config.toml
num_hidden_layers = 9
hidden_act = "swiglu"
norm = "rmsnorm"
norm_place = "pre"
qk_norm = true
attn_scale = 0.174
init = "normal"
init_std_qkv = 0.0412
init_std_o = 0.00971
learning_rate = 0.0227
decay_fraction = 0.709
decay_shape = "linear"
final_lr_fraction = 0.1
MLP neurons of a small language model. Each row is named by its layer, matrix (gate and up: input weights; down: output weights) and neuron, and shows model dimensions 192-447. Each number is 500 + 40 x the weight over its row's rms, rounded and kept within 0 to 999. Numbers have three digits each. A neuron's up and down rows have the sign that makes its largest values positive.
Before each neuron's rows, "fires on" lists the tokens most often at its 100 highest values on Wikipedia text that the model never trained on.

fires on: ",", " by", " at", " of", " and", " under"
L4.gate494:562456582547508518507455526511531607467508524529439507511487485444516436502465510447483525435460467558469431502530447516531460491479457506494517562480488532520483490502561519482449454536511567451497545509488490545571504481495487498488524503491472542469472479579489538482548540444497504534567445511501564499534461506456543472476512425568452582501476517542505509546535560503551449511482508413502471551515538492546485491494501537475409421495492480514484490483476507472527469512550505485522504535422485546462463452483489577522468533470510551528493463412464550517548445581471469536505481470510457501541523476529575463497517491566461554496583528561609508440468472507509486481513542463471586456479523425456534467510468500557548572537506517503423525494518493515503453439545464
L4.up494:513438515480560517466500457539528480494518461500520468466564523499648496557556563476518563502468522542440482505486466545567516459523506527507526483517530523532484482476494485460493538538472473524506536480489497540538516518528537504497520551454505548500471466483544467481554488518535575446449497508545528491483470587457496478449529523452463540523474516466531476526496484479522494462520484484547514457520542471516457479505452515446489531492509510468605515467554440530447503552470502461549546563508520513494587481433497432461475519536563516504445516532535557588471499516508423454507441550574436474511439502489516482427563447500530499526495469469565545448542474509568512558497544534482491518549508532436530498598529505460506518484454481555520416539540518487530454450439468
L4.down494:506480500482476452458509511523521448472434503502500539477453561500501487475513476531508466395448580507490546489478505547469517521520470499472591510552517452526543406522476545521549497513511476476470481515515534463495437506449459527551442503453422407531492543502613472397540507524499535507470438418451542534424492505434495516429505593419511487580514370504474396453495463507466568432522507504497558516559466454523481510536492495503464509516493481502552463474499426479549559501471503445523536521381463471492521587481499407515510501436497489573500511526467484478516534468495635521494482500514478488450468528507495505509462508515497502519445426575429428514543526526465473506535546539525491490540503519469556469528437507450452501518504502409573524480485465514525359519519524

fires on: " K", "K", "k", "insk", " k"
L4.gate169:516521537467608455523468495470545506505454515494484454532481513434478508478531524546526574513411505527503530579571494424419479494523457570487522478482580518555514477515463494528476536480512554474502597542469423506483514473470471494436537489472437454505521515537514461446514503506519499530521562531512560497515550441431522485527445429561412522479539473454506505526528478487551423529533415558543517531541490458419489577515487528605476505521501496570576429528493441535513492474554504519516527486466480535491538441513493550466561458430507474518420604503469531413456457526523549487413530392568476538483555494489501550487486551461368453528508469560533574513611578514557492449459507476514486492538468537489512538481527514462535466570544479510544514534526445528543414496486502
L4.up169:486507548450453491523544484434454521475512542520467470467501487472448536498535548518496542483470486516534448461431552424427549566500521522512502516557574534472526403520498506490512478482541567473450450524448504524540504487544524491523483593568507435508544447479515498400501499443541436493483510589519546466490579456493481525498507470481412453499514458497490403514534428524517466495527380461468570517447527536449527517423526519515527517521527505483481597551436452493491509519537530534498556464471438498490525458535511448471464486437589562559480507524448471465511504513540501523498509494449462487508538540606561557492576454464475515482502482511500490429474582514506503457481447494481540521538595546475505449464486485535476490462509532486528549515492438566552486546538500
L4.down169:445410511467449556505448528545502507531479447557545610536507477494590541505474535501502564568506462441510406523474502475576534590513445549436535504488505517500537500534432459542526515467487510471469565468456500459490545473511481454494467549524542476417517481485506495478447506431528465473512501540453531443547526532473456555518468457579479478469542520465566496554512478517495472530532432496513493486510565545480552511527549500490472491485561456488464437540431473482465526535563503485527506437534470576417543455508505481501450491464495554585444496492478555486518508533528585554484506479451478477509493518495449579435479477505531514568513384497449424450466524492560407471540469479449511544524536505520487476440554532488447478528548438452537517565577423548473511518556531

fires on: " k", " g", " G", "K", "k", " K"
L5.gate701:438463469472504550434549496470490472507536466484473541497496482463467469441472543561507495421466490507515470533478544492562479561521479529445483469451545476517502486551482445529491469464524427551460550491514465529460462544489463547502497508486480428523470529565472391460514498486515539542445430524529477517507543516431554482524506386426461554477527564541479500539523544514459502476451473534517507576555535510517519496547534607471542494480493514465538554572527518565502474475508495462448507499518477451548481473447526438552559459527482477525547550554421515471531531516429539522530477486495454587448581538503472457438513521474535542551477490551511515469488548475549440509547465513487531557567479481515449554485507482516485560530540469501441546552497438545507590474540500
L5.up701:532534483505496530496470492455469495437442537509494532478440437554503568486503532596545542535523456482479469567422539484477494492457481514445506506588510470477454470489459520524532488451461591486503499493541496551465482498525524474500440465484553523505537471482503530500489540459440473482561527445469521442454574454537544483547507490522532459516486542491500490515506501514522455468521513515561553582474452563426532470516546478500535482473479503469534457547512479477514429476572432537452540501484523443518508447492450565566528505453515453464507564521501470500519440489491498490506485504514522462472494545567537533451570510551511546493524494494461512525469583537519519519521558546520544530590471470572493556408559592495467601491489404506529466481464477472498435545451488
L5.down701:527489513518456490491466437496440559468501423506500564471478515484505505505494501544494509465441481519484507488593514454542529468508527478446560539542479552450506503505485535552463477527488539416485513521506474515500470535490466493464519466480530546500513562461496525486489490543480490463504436521421464466490500550491480477451470434500524517451546560529555498571495563582441512522500503505525437424416604506460548586473479494567523498532535495466472541559441565508443448494576534466561458491531545451487511505527451491518417584506599462547497601483534512499534507503523506531536482415552479495514543535523465522440486603478459452541481438508499440601436541563522539503506456534520605554489460490582525411513508426506512485486433544551506448508558502503495574500460526

fires on: ".", " than", " least", " only"
L5.gate432:546494498520443489466567522449514518521472543471571551459536510502460466498465474477434472480484478460430484465481465504482495402456535501499435486454522443420573471477516482496517479490548544466462494561486536506549483571507501567419482578508427547484500484538513578485539494494467498538471464509496500575518539461585433561539522465491481498526450546538470545491513517445463472537507461477469418550453527525477419512504562504494533406430429532511521505524420444515523525472495532472523535516543487547581494517474623527455471562479503578511523422494482473487461509483470497529523510468535529554496505570540521617512459482531434479497503487486428419489484499445459463462524442484497502492505470507523519543447528446542553527557471473520508475519516505476456522452531515
L5.up432:548523517544443479555513414499610502517456567563484501517469502403443573511488528489502483529500510478529521494496578515512518461456555458408535428516453510465477524536393566537497428500464452505539554479485466568460505548553540532484536484502491489520445551508502424471471452526458518524493503508553440522560535474467517579529465540423534532524560499523478494429564499509504538454524504491526461524462502545516502580484525494477521506498502457485519550564522504521472534552455544439449491473468455515593495458512494547529507523513477519465506426523460592474501511397472529548512567495499509446495520454546501480421489509442528485471491480519528523593551559459513522489460510513461530523462463495484516537461494453454505495467479484501482597519508477553543488542540565
L5.down432:462540484469458504468522477483557477471504493491523487557520535434514454516463492480466477497463477525442484504472583463459537508478546502543481558425511540564453534471564525498540417463469554460556465464514482533507466442505405467467534541528520526492488516520544460470501454541471501531493563463503525491535456465569424485543483521476477447510481527464433500512488620485463463458436493485476443433485494447554473511450584573436494486477440502526508505468448474463596466512568519451569525517572462500517509502519567498519521498491420555532491438534591441476532491510502438527492492502517446459513471454513518527521534444458552484496441517483536419496522510489493516549473555461455426488501472531472573519479502483536490536493468438523399507495517471524464476523557497

fires on: ","
L4.gate318:529474491466485497493504494446582479497487445469531594496527509465541588485455473479441489517518462533550532503497476507471524537530492506539579563516441455520528476568493493447481545477485439498511491436449445516522471573458510398422466434549481547423455503460577456507482567529505476558415439495501501505489476483463430466528490537534527555496526465494553489477455426522565492454456571444538535532556499509497441529499472480525565544522488490444465465502497478457519505464454503480425496516539497509541526489476515461511472512554492528479499479452422454470500479532459532570479472471443497471517513488519463518494503452442522495535564496460481522569562543519514501426477532582541493481559515508541499428504556487580525433539505463498553498484466556528447561367513457
L4.up318:486548460539496509462482519559489542563463532482471495494485484419516467531518487518543452522510495545492596528471493500505417420504480570508462546525535537525485502513488475488545538433555449500478479535505545524456485476518526451591513521517477431491540462500474546560454536513469474508474509507539534486542451531472496522468581581487477475415462488511483495521495467488510538456550530452466420518520587507519437501568373481482514491543483499454544524546471517530500549440507489462489495468484509406489454493516490449536474446516537507503514527455532521511461505520565502518376489480416512488494535542546547543546480415573457467495483517459474492523511529555514563505441482500507511555480536504572393414472530507495540545477550460479448504450539502558492448449490470
L4.down318:527495534517489427501531537473516432538519504562457475544536509469491454492492568566419501405459520547401515468430454484534521501559494456524459494489434491510521523525464428549554554491538451372590459489453556432470486487539483545510438497474502513514426445439516526529483475500524476530524514440549519537493427511544455434477508493500522506441551515465551473473470565502542487535561514517479552477453457489495536581544594518442460569503481441524480470561471455507462473573488529506480509471505487476499529476444479497450469555487442488505500450486520440439531499526434531508498511483505506513503495504571471448492470470466507449497471513521502466512534482552523446568510474554490462508509550523513414458510480500496483474459563566538489569510466608534559508491530568

fires on: " |", ":", " by", ","
L4.gate1338:498562534496475439505450505518512524491500513454453483477516464493593437525509536450513456482527589479533481498468432428477431513526525489505533553477644493474496499577483539490532451502509514485446507393456496498479508502415420492460513554514474494407522605524487472555526523501548592484509532524474484519497444459466528531477479553467493512502503482496529511476492507540466578483453546560532558443521525413465529461487495536450495495482453460442536530485491554504477549533453479523561505506508439478475515457582490499488530551425603521502523418468504515463518523504481516549503529495463467489478533492467473502508491530513494581522454530448484509461519536517485492517468479496429559533368531467505499512522549525519490536496596500493479488510443523597473477530471541
L4.up1338:401504473535481480513464412505425509510491531522528501460465448498529620488502500511441521479458477491472503517481540476451531496541540536434509514450527496578428537489517506481474435512466502479476488453526444566429430479508442544517523460498432521574460515470503458507472505512444493523510503491475514472488495462480563550488476435509520483527544466483577468461504476535488542526473504545461433504571433508514493485568506578457481476452489474438388494517492506481475537475439502495500517426534453527524496562609484468489563561540410483497454487507553548498470514502505567520512483518496488493467495478497501539482518457471457536537523466517467550503529527499491446469500417516512544489483521520489491491615514535497435571491501491534486543470520579479445506495493552
L4.down1338:502472467476517535539483442449538485433500513478539497497555473521471530499479526434528555456522529507495494469499519532469513458476505472467478553498571509560501562465556380534463542537563491562495454494420453449532492490403471512497525487465508518424563573500533548464442555541516447500519493485509483499460458500517512486476502511483510508542499499483411501474472509490473473416430390507503523539540481485509465530481494528437470504504488507601495500504454419506502475546375524536506517464382517450431513500451475545556441460391470528487538508441487405540518519546416522493482468519484568516531495513459472496469538501456501527492501482505492474536525528467518470450445491535489402515477511518464512551598488512512452551534557450451558476509444471543478482456457482

fires on: ".", " League", "-"
L5.gate374:558492477449432514491589525510521572610507486530489492538456426486470545524516620485472417508517476476464508512529414465483526522441509488506539455458567523468484456496504537475454560440547503504591518504455482508457487527429469481543503527547508458501528548558487500506522489547507509531520578491510534478468459502517499498449549510436467526482478478476502543492528542540535493496473576496460512505477487524457437582445471513524502508447516533456520537500506527520567495479437537485506510526541469456573441474462528420588496541484468473545551514602474565525509453470532588538542533529558576442503431485484472474467547493476486426484469513468479502450563537492491541540550445425459430526487516448503504482490501421549451487501438481538444420503572524468494514481534496
L5.up374:519491489477483519514559508570549486489499513489517467517424403578511531495518425562542467511530527495474534541510560472457566487444473622529502515490553534481504513541468538512502513522560481478541564496514481517494563540521475456496514543533524542484500502545494421474446516518438558534564485506468433488448495474504541505428503544489467465496516512457489487544518561536550520474463520500462478544435511504489499545522471559459475542563554496497558492479523534527456518487483491545496488557489494492520517491511460434521446558512562479521496461558489504517448479482473574437558585525489501522527481505496458518497487593526455463402497465518533485504471492443510486483493472511472510466522506451531487526529532504464445458535426491536479520432548449490522505481508572
L5.down374:489494522503553522556489498477514463503547485534518545504415492535504555521487564436514442455485461504517425475494497512481511472522442504460462511467491500493453538466463606506448470472504544490570391490573556500465506527517509455426530459571539502508517487500480526464473481513483594502502490414491520448520490489488500508528493570493534457558480544508491589492483544517457471482462447546456557494431464538497410406469461550470478481508436505527550537507500536474487460578443465507482563481569447473495536455501563512464549499472542486541570539551455514503488489523468486520496565499531476468512515452612375495486533510508502521509503482470532437536518561430526502556535535493541512438568513471481474580509427492441525490528504502559497513514461419461509502559509505

fires on: " of", " to", " by", " in", " from"
L4.gate1243:498406483473472517509472458470485538529468519495518451469473547449462471508443403545545522420462530500468554502435546537469558501511491495552503592484504415548498490537456580481554429472489558539419576535511432562543565485486473502559581466447547460467499458544504442488494554483499551537515519527525427506527564479580540526522510500524526512514612439497498527506526536550475470504519527503571546530498480450526437483538501576550541503557465513555512471498452484539504534496491476503523476490470521504534473519471457499494625564545586496557470554427523562438572469501495532468536571430461477556492506416442554543516486432506527493510472511495481470541516520529527460481488543547511423575471509452521485493451502524542505532472520456519506411483525562560522572509577521
L4.up1243:456607519578480436524479504541520457478503492474441495587523522542448477512516450491576394481450483539393523557479464493486474502538539541541528443480448465526541498497415521547468614483558523532497435530460516562559570530600519464555471445443458464468511495557492448487498427474566478490513579468504498484514501536512544496521464541494468556451471477524477575541473515520500462419489494429524442464479538544467536493538505553506557491469504445540464511487526453487451581554566491482476583470474433492534467491559497537545467445474445501495518480481455551538549499531497477512523479496564533469589507466525499510433522477524502508475457523567508584520560503451531543500499420465524507483522492462517479474427478538475524495477543586538551505545507510526469496496487464
L4.down1243:528511620458515464497517550443497472475533480466517512544521535486502604464484533468509474470507436465568489579538475413546515580496518625573457510577495510470512446490533557542468554436469563461515512446509497428542514495494468455466618496541524513533504528460477422507519460502467499469537480479509494530538470483491505514441474554516491503486498439484527490580492509500535444474504495494556447497485479476595516534489488475450523392442534510540478554469430427424550578478519529510441499544478527628464564469493550523501502556553476499485446470491527477532507471464519517479537565504537558446549498531511506511518568495578495491470551529488540455526537522471488549466466467521457513461520502518508479526454475526456564439555553529485468505506467486541410469526571467

fires on: "K", " K", "-K", " k", "k", " Ak"
L5.gate1250:496447502445425497545479549518476508468546534480503568500523489463470484517502527573441445501517503428551454547537439486517496596474504514485525558488498472443447413534520446539499450479512536521475527529577499462500510493500494499524471472520515452550610565494523535479472543484522467467510471449477564514559588503521521538546429493528529554502546524568485547493431477456498519477524473536521418420547591448537447514490471531446504512556565465530506494501460539517445559483559480546456539491523507535473461494498463533552551470468568558512459527483540549460561503460484471509487456490517519499413557517513572503489461547499580479548495481410475509450429555443469531484490559511517454499552554519506383579533481450495542481497459521423470476482518388510555514487531535
L5.up1250:407443530436519511506513493419551504430424438471480555440490509382598550555504431543507461499470494472421541499510516449484536508459478500453533508595508462453416453478463440419544495461453526468515552483498452530511505553501491491420510501543452496445510547491480497449526522498463514422462500510518524439450473528528603509493461472514488517504418501529486418444490513491439418493516459505507532499486563450473565511450477498548449497499544527490480528489491498580463532549469442529509469542510499503464516545528489511436513527576468521446501566560459432494526404437485519496502567436448502449497519611549493492537513439518501548546491511479504424568557519456487480504528526536465475427504402506488442489526451548496505464472484517432581494576544463570494493542468471
L5.down1250:470461509469476465505530562552491586479477449559504500485484433508530528487486505542528517519465515585586467527535504479562452485540470561467573485469474473471542562526413476512513497500483536517438508461541524568482594505544606523476520445497520485547500515395552540465542502446499431482513453489477496485498560566449532501557427550523457503526477491515430506496522426454419434412457488489496488452480516497457532498487506465531547574484511484471446545478464527470501538492474500449450430444523533448446495487510525484487541452540454512498500520540470486539462444499477507536592505511554519498518519488594505553522489438534470534539477525481505501516453507487492436474469526539462456449466520467442499561531470474477494487503480542491531439493516516518521430472478478

fires on: " his", "'s", " her", " began"
L5.gate34:494519492497544540510563419481510444504496449526515561427504490447499517567500548456446452564503559547506571455536471543461533563511510538536524475520621488478429422505478545497441459562559538466548574445474504470513482511491494514428559505522469566543540509495445513495483510548514538551479580485559461497518447496482461561567480539588441463437470514485566487509541465559486511543544567424481483538513488514493479579526513511496436471447457474518547468523507501539528487589450531450545476502491535507486519490490611543472502536536501490448461498536498503545464449462496442553564473480506525418553467438486503514494559465448512402472545502481487531472474439485492549457553442543478459483541480492433524501510476519466528471513467516524514451494484479542565446502517459
L5.up34:449396523554508559580469515530541522475508475455503463502556562384480544501546434545515571461534503440508459520521524418480570470552424500512506441503463491489478493509532498588487507462480487470525559445589486517499527473457461536464461477440471517438557527500518544572461533462541417519500519504431533545545497475501510462476556450448507451494513500499543511517540524510460491496539475503526470524520467553548530505492481379518486447507483488484532488514539467541472501513447500548486422566435497462536456497449445498505497514412450468487467479501488521566514533600530502510482496519475491514519457521560480467514513518484493575466483573534455561512495619496499418432457500473523549509455560483595443546468464486456477478460568537514506459579515505551513434431521454
L5.down34:458520537461493553459515499547499497512526448438550434460427491548483499545478529542432489491529470470503505449489447449504471494554526484539545492461502549557516468480503479550543509438537555563507526482535502501470461495436537547511507466527502614446489435503489479556491412483517464564468476578468530494480458511537486498464566486476554470542552435506511490425470431501428482500465538543487509481429558511379519541463521520482544547460502481530538500463462511516458463530533464523546460482630534503498499528446514502540405494482462505498452533482556479501481459429491555494536513488502468483447446521440476498537490496481478427514513546441546511452428476456552448536396551488463472505524501465461472560471481462423544444493464452547592455508498524526501492470484455

fires on: " ", "18", " of", " was", "65", " and"
L4.gate1047:575495559438485513499441547493511484469457522520476482561523513463542475458596494470511512521510504523532502520450556517524477469500504419585525509486465486503534510381572564494490425531469529535541570502488468534493498501518521497452503494517520437428513523544464509551565515484474513471550535476478494519518506430505588523509540503489538533537472486542557511532474543535467482524534490395431541486533476480479424516460537521505494523529556510486460469481468439516517569460534473536506542475498464537455478498570535535572437558461531436510465500472548491496541495435477477472505515472550518435487572510511511491534452531453525489514511493422427453515543488514515523510482428495454521459539552517485467495460483494533451470540438429472466542451494497475497454466585467
L4.up1047:497535535497525412580441480490559511528466543562567509506537461482549549559537451515452480543582525459506504481458564483458488464514522514480508567430524477557520463442436486534480399495557583466495508475550570506508527510473550452519489524437538475434577515437570471503478484477536524461526535478512527434501522471489525527589468472476553515472463534520423517500496492470526483494530414481529516511464553472501498515432492452520451524503566508489540494500507502500541526551570473501538477592478503507509540520471499537561453476511450514493417486539543474522462483474551481434523383447511549519501493605476456607516497421486433529479510470515576487521506499559491507486492497521576514480545447537534561488484543461467452522461425439444477446495539526459503518512522448
L4.down1047:588507519558481468503444514502492581434505439531474471487513500493443470468504474502443513515538551470526575523486483518503496609506474508498492512497489504573501487494455467496573467497529516529433540508535442516561491545473449495498519485451490541501457479460548406466430563490438450409439454558559500445542493514568545499485437468565467515452517469509516512468430472515505509537536521530479551602486493519577497410590508485503520564490571464463500504497507532468559518535550497450495478514593490526583481449500553542469431510431452526509483486485529525485466491541484524505508543561429598548589495538486506552558519476455502528524548545512444455537561509513524456487488501525493455528573516520515476485460455473476506421510433524460542534509487410452537489554488578

fires on: " and", ",", " ("
L5.gate131:489452556449466540505508483456515460430447529512530555511489464536504516436481502507526494505511473441470512501462516513500512527415501461495470436530507509484459482421500463458518490517503450516514516553428540547438460536475569498471454500518558512584427465515534438486547539535464560514503448592560457490544529458567463472499486509440506510528532493429534574474502480505445531530477484456530507517464506422486421473539358469431509467500516520456492585525460502582569472509441500456518485436492532454488466545498528483563513514569584488531527488453474584531571413457559532502490477491403511503542540492554576502530416453463492450492616527518384528523442552516616485537508494549512474491470547494535536460500562479476488508497450499457499457515538503516467560467518513
L5.up131:511522503498437549562566490545458496520452533537517529442542537523565553478495532508542471464471484470541446547420511519512479501491566505521560452513569544508518421495435416460536546541498521419505460542490528543520419467475519535557438522493512427554480448495499476529483469511515500485513460498549529524518483496534501472544515447460489487530495518596516491484458516486533532510527502508498508505491489511555490542478452432445531524491449473516499525607445481556500512466479522495497498483446487441493468504497523493487464525483499522552528574460521493491468497495553452535466472515570485535465525511507460563503530472465502444538596533483480516517549473564468518459422433480501496434612543497503457447496516558436582519528418502563513607489483539519547520465457530
L5.down131:475479544532518530553462516548508458581507542491403546527506514555541519424489484457498463508508398460459521571445503512503487458509383544535556497517507442566448593520425432473508490473473518497552525492486472436527488523474506452472501529544496508466447510469474465478525480486610523495472441503553572493557532491564543597532468505469430534446540502560450499497500545516540478479516528456528462479470492466446483484441447488488538527531518537493458524480508532424477498550441492518513499503679463588589525571538533458515415551521466443541460494475526542530524525470535491499432469532456431541549560517477506489578476512511474491488464479543426508589441492499455455514494483485519523529465556519535472478522606443467446504491542541490521478466469475482520523563479509

fires on: " his", " and", " for", "'s"
L4.gate1056:500523513520473511466498465475521544426476463512503527505524479430505513503465508550510516543468399530496530423483523476515469433536530449511494513554536491410482506476406568498448567514492591491529490533482534498493479481485516546562520512548567558546552573516447537444560568561531456502537538537535502486525482583435525486485518607448556483461472455469511524524517474500542552455540428493572473458493494489495473505466455486482528439415426529522539511494478442544482491501438509509583500540459581527546498486448509552492466481477504493457444507445432523500441481469487500436523372508546550474513450531415517443453460478449428468499548532502444482423504546542521431534466478488537468522453545434518514484483509533479449506424514513468550535549429539509508419502489532
L4.up1056:530507481493468575520575421500560615558483566521546494522499486537441517532461496563453475499521482507437551507516430442478474482509526477518454516507474499501487476502496508489486526565520547487555436457425426525526477413570510523457547543515530491516541506440477518550532506452579439506489528514470479481557509460478490485435509496492551388537557453478460585487510460506463495497519526557489506506431474519468502492471477452454482515497495504513475497461490531491405510500464496541484485458516455502522482461542526554539507515492494522499457492542491503500466540437476421475528452454496495513493475472482542500567465495500493494550564530492474526467537526526497433480449521469409499491488571384436368468500519500539501475551574522463536465497419535523519494560560431
L4.down1056:532490567460479484494496591522545557557525500460515418552545542446494517531498541458487523517473490504470509533489431468486512482516493452552507426432513508584520489572532549493489491493431548487452500522531480495470522554504514460522474483463496436468515527504553475505538495489511514505510500501520546579494527485509499502472576448582558547522526331541512526506505473506522560539451548465567477436499490517511516537511485423482485559526453523553457417427475548457537488509458447532480469527356521476457478525510509562470441567500449465460521453474495496511473485516512536544473429503477496511458504521547566480510475529495487428487481486498474452473468522503479496493540521539520481496489505492438549569476522480565549426516493476483475485603494523514498494492470381

fires on: " his", " and", " with", " a", " signed", " had"
L5.gate1141:489498403485456491557552504492524579476467471459490554514467535504452595586499455454575488485511542503459516491460498492486487524489496474517502472440478459474533466451511450480417506509485445472489526585457513495449494529553526488539590545472484443608531441508431506510492556548498518463478449528516520463501519409491545475479454500480547513421448539529462433536565515541508538479520500519522448422443526467465552551584566469481445514523517418561485498462543514560518556478492488607484524508531555544518505521508495541479435453457467448491473510557538462456496521411488467455494530507520542479512500423528522521457509463484530486557496544502540521432547510552514535483512566508550488520480570452512563513554542500467469523535471497526549445541554441454570476496549460
L5.up1141:500558539528442516574457522494472543480455569468474467547459526523486533523434455481509539489532465466485525410497431425566466503527551540520528531461487448477516454456510478508499491473554525499519478468456472468521568569506449484463541444507518491497561518484497506470451479505494478502521487512501522505473534506533599544473510505477596464501565528560392502507537473422454541479462553585475512439457489532499464513491486454556458498508547500564415446525515510480472478529479568531504534563509567467512504461541499504450479513481478546542492499498482538479432563462505457491571510548576506524443497492520471511465500501531503458483485485438495518384382505503457493513474472515567527546558527451433519496504463398479504492485534497456452468527512479553488485485460414
L5.down1141:469525526483455455512444630512517524451409389468452530551398518504500510529576486399545414496490494518574501432491537527535464553494566565511492556472556546484445416536464475445560428534526519461413474501477518481480486503490502509430515502584524441522497526494493486480511519484475521469501517513460523539498580511540497505499548490489508447479542538483465515442530510464484539431508430505568542477451502479442560580528521523466526467495510442444555495464526460448491478513525474556459497550364541482424533512535534484448458583529484495496505482527492486499482451462443532528492459505543523467525532495447559440447446528473518572447472511508432500512515579571479454537472512487541534509468511578469510498565463533516559519461496484530466450560488526524486501496506533

fires on: " by", " with"
L4.gate423:513502506518414510473542562518535562492436522577493504513494452510469555495482498512559535531500460460545502536447535495391541526466475502540533497445563508503514495422541588458565447507407477497523449443499491535541418481474552504464375563453498548430533573570473572556463509593554450522488545541538483467541500472513501547578502467584521522553512537480533486542505461554528533536489519486557515464504396487524493513503443524527511487492535418470474475479485517572497550529557507483554489504540571497463472490528531510492510469474491526513461521515428522512443472470569575530486554471544509494548491470513576532508488462481445448473516542507541488506510456493556495484454486545469518517505548439448485556516513499568543480491588517518468517510421504517478504500490513
L4.up423:472537484464515474481480485496471481548458550504495488430582482528510513601468474524491423535503413533487483559518532524486469522484391463523468491485501497496515453541470577482491487473492556482529412542502496538534501480603497507504487547446480511532422499520442480516491428480560460572503501528568493518504493467561501521595456511475489568521484461455538575530558525534474474551483525487501457537563523496492460495476486525499481468442525508455470528519508552472476445484528492502468494513416617517491457444550511494525481544548439527467569449499520535454453510463552512467503555449515493508534512445453468492439444498476488516535563482493434534511548524472455561519519438495462469447482557497488471539425600521474517479453495514646500463462453519526471507521516498
L4.down423:490539555469477525503573482445556543485473507514534432494507518504451561526478490468596510477491582541468473483594564525539578461491501455489484528574506440503468486664556447502466481547528511540479477535501520474566416515453482547516466510510466517491464516483532495499484484456551535541500455568549432427474504516487587485518502552502533538458498519499511545502580503448407497540465462494509542550482504535519443524446497491506500469474494498530528506519581522489506526464538475482470576560424451546550451528553455494430507397528493528570550517530519479493473481547498512560479538526507506469467460434511490496524570527558578510477506530471536452497444496545455510433456469480486507507524539428526510547499516458509494544490508462462490517527449566539484476444488469

fires on: ",", " and", " by", " of"
L4.gate430:521516471534481505516435421565479543526488498467517496495533501538437483530478568607495525491510477431449509535498498570430478527550481489505464452491495472493409482498454519532513534548540496425538560528468475512550499512569490488568518513532507479497454463510553497543485459533451530437490501468550504453583509411514505443407509511454502505519596552456448466481522479426460529443494466550518480510469594481561473559403613552487492468445437494516516462558441495537502481509492472488482420503500512459561524449470552572471441412501536511482473465556411427552495590463501489547522524502548485468492557514508429546483455465488508517531489517521471407500508521498472543470554528571471460512474486464465463493403505486518491461492477461491481508463508514489416460494597543
L4.up430:531484556477471410591513409510462474514518485500471527512601515528549532427442465461496554410570518474536513576483485494475497456544487434508517475444491453568522504444442505475522470517475522509440520546472430477456501460563476494554486468461480505458533451484551555509434538473494510577512489524512437464484486470417500528470501558468496406491509494506472504514506526469472455508459532448476511441522475506459559447415467565505456476494430486485476495468461439576591526493568574518507492517366475498457481514449470486520477400497498481498444514557523555572501475602562520554514472455508464503553441492515547505508480469570549506511560439573488539471481481540539509532510490494528494526495499495539549550488537426447461585490511479503553429513488469488488529416507521
L4.down430:449567471519444526463470500522526436483471435544503508549507560472537473537489571551441527566430514479505555537523498551495538472535528427510499467416466486471512532459496568435510533496527524462500526466539497459506462480443414447508497445470520519529449496550534494545494495497487498492470531518473519507590525457575491494534455453525561523476490394488585460486560511533472527434498494514550491542456524499513461489503546524499515513538488514505532466550481537503435475492482495462466473402551541494529542512528550512563498464560482521493612490518460479517529565447483459459528482584462560460494502529513470529526473487492497557587451456462471539546522586509463479501435535506454509506460495540480431455445555477510487462492482437522429527483558530495461497620496461

fires on: " ", "-"
L5.gate1228:542578465471494504529542521440428495468590475519454519547499485450568493528473574482499441550550522522507530477536496476419509469522462423471514520547547478583543464514486515476533517490478509463490521476484520502525543503546482498449458489533518508495513545509503498480466470448519424507494604535543464509500471467519516542458523491448503543378440475494474520469492554581454494504503485502551533522456487478434416436524485489493518440516525461598485470478491466529519483543514480490427464480606551501558460490497576456443464461453457483452483502525552555487486474520489519400516539510547504410562484511520528494519519511512507442523545450476508483561427479506552472435530539474518511449469502470474502547487496497550477532447506481470514505496499485479538528487508501
L5.up1228:575505441443433507573454472563460520552549559511483535441511430546516497490548505455515503468519445506507563546523503496519523485551447455535526496542502585454521488561492527546436534542444471516477533541520502549554520512483420515495464518521562492517548444480466488431423492552522477424496523506436501494529570557527565512453454467537497505461573506446510487491594551554430527553511510544488436490409464476485542493457450498517567447487501499417491499559481529475511509607471458547483504470550458495463509560528520529440434539465501438474491532515510503532484514514504533482539488438473476456458458484439508481547525598419468501413526492485462424515537444522454483502502507478494450503512523431547487558515493548473604503426476472583477504502527491517488490545456506
L5.down1228:497433566553485518583471452534526513545502509435506449471435459514487439425569519456442527453549425532566474546476508461499475515478484482521454591479540425508544497549468469415562514484543557476441452483495563489523517494516539544507575490587553479463528482487493499537562538476491485479522533490502513423545507525525499517529471475499477470490498473451458476538503520468527546559518496509431477440484465605472481504500548452488486472543489480481472533503444489537485542477425520547538476457660514487418446523580489502538521495520503475460504504518464501467491521470543544474501484464467525560480443486487474466518499436523525456562538489505508486583528439483490526524463442470457484460455382524521451511565541487526424470485456479540487535535517521483491528500464498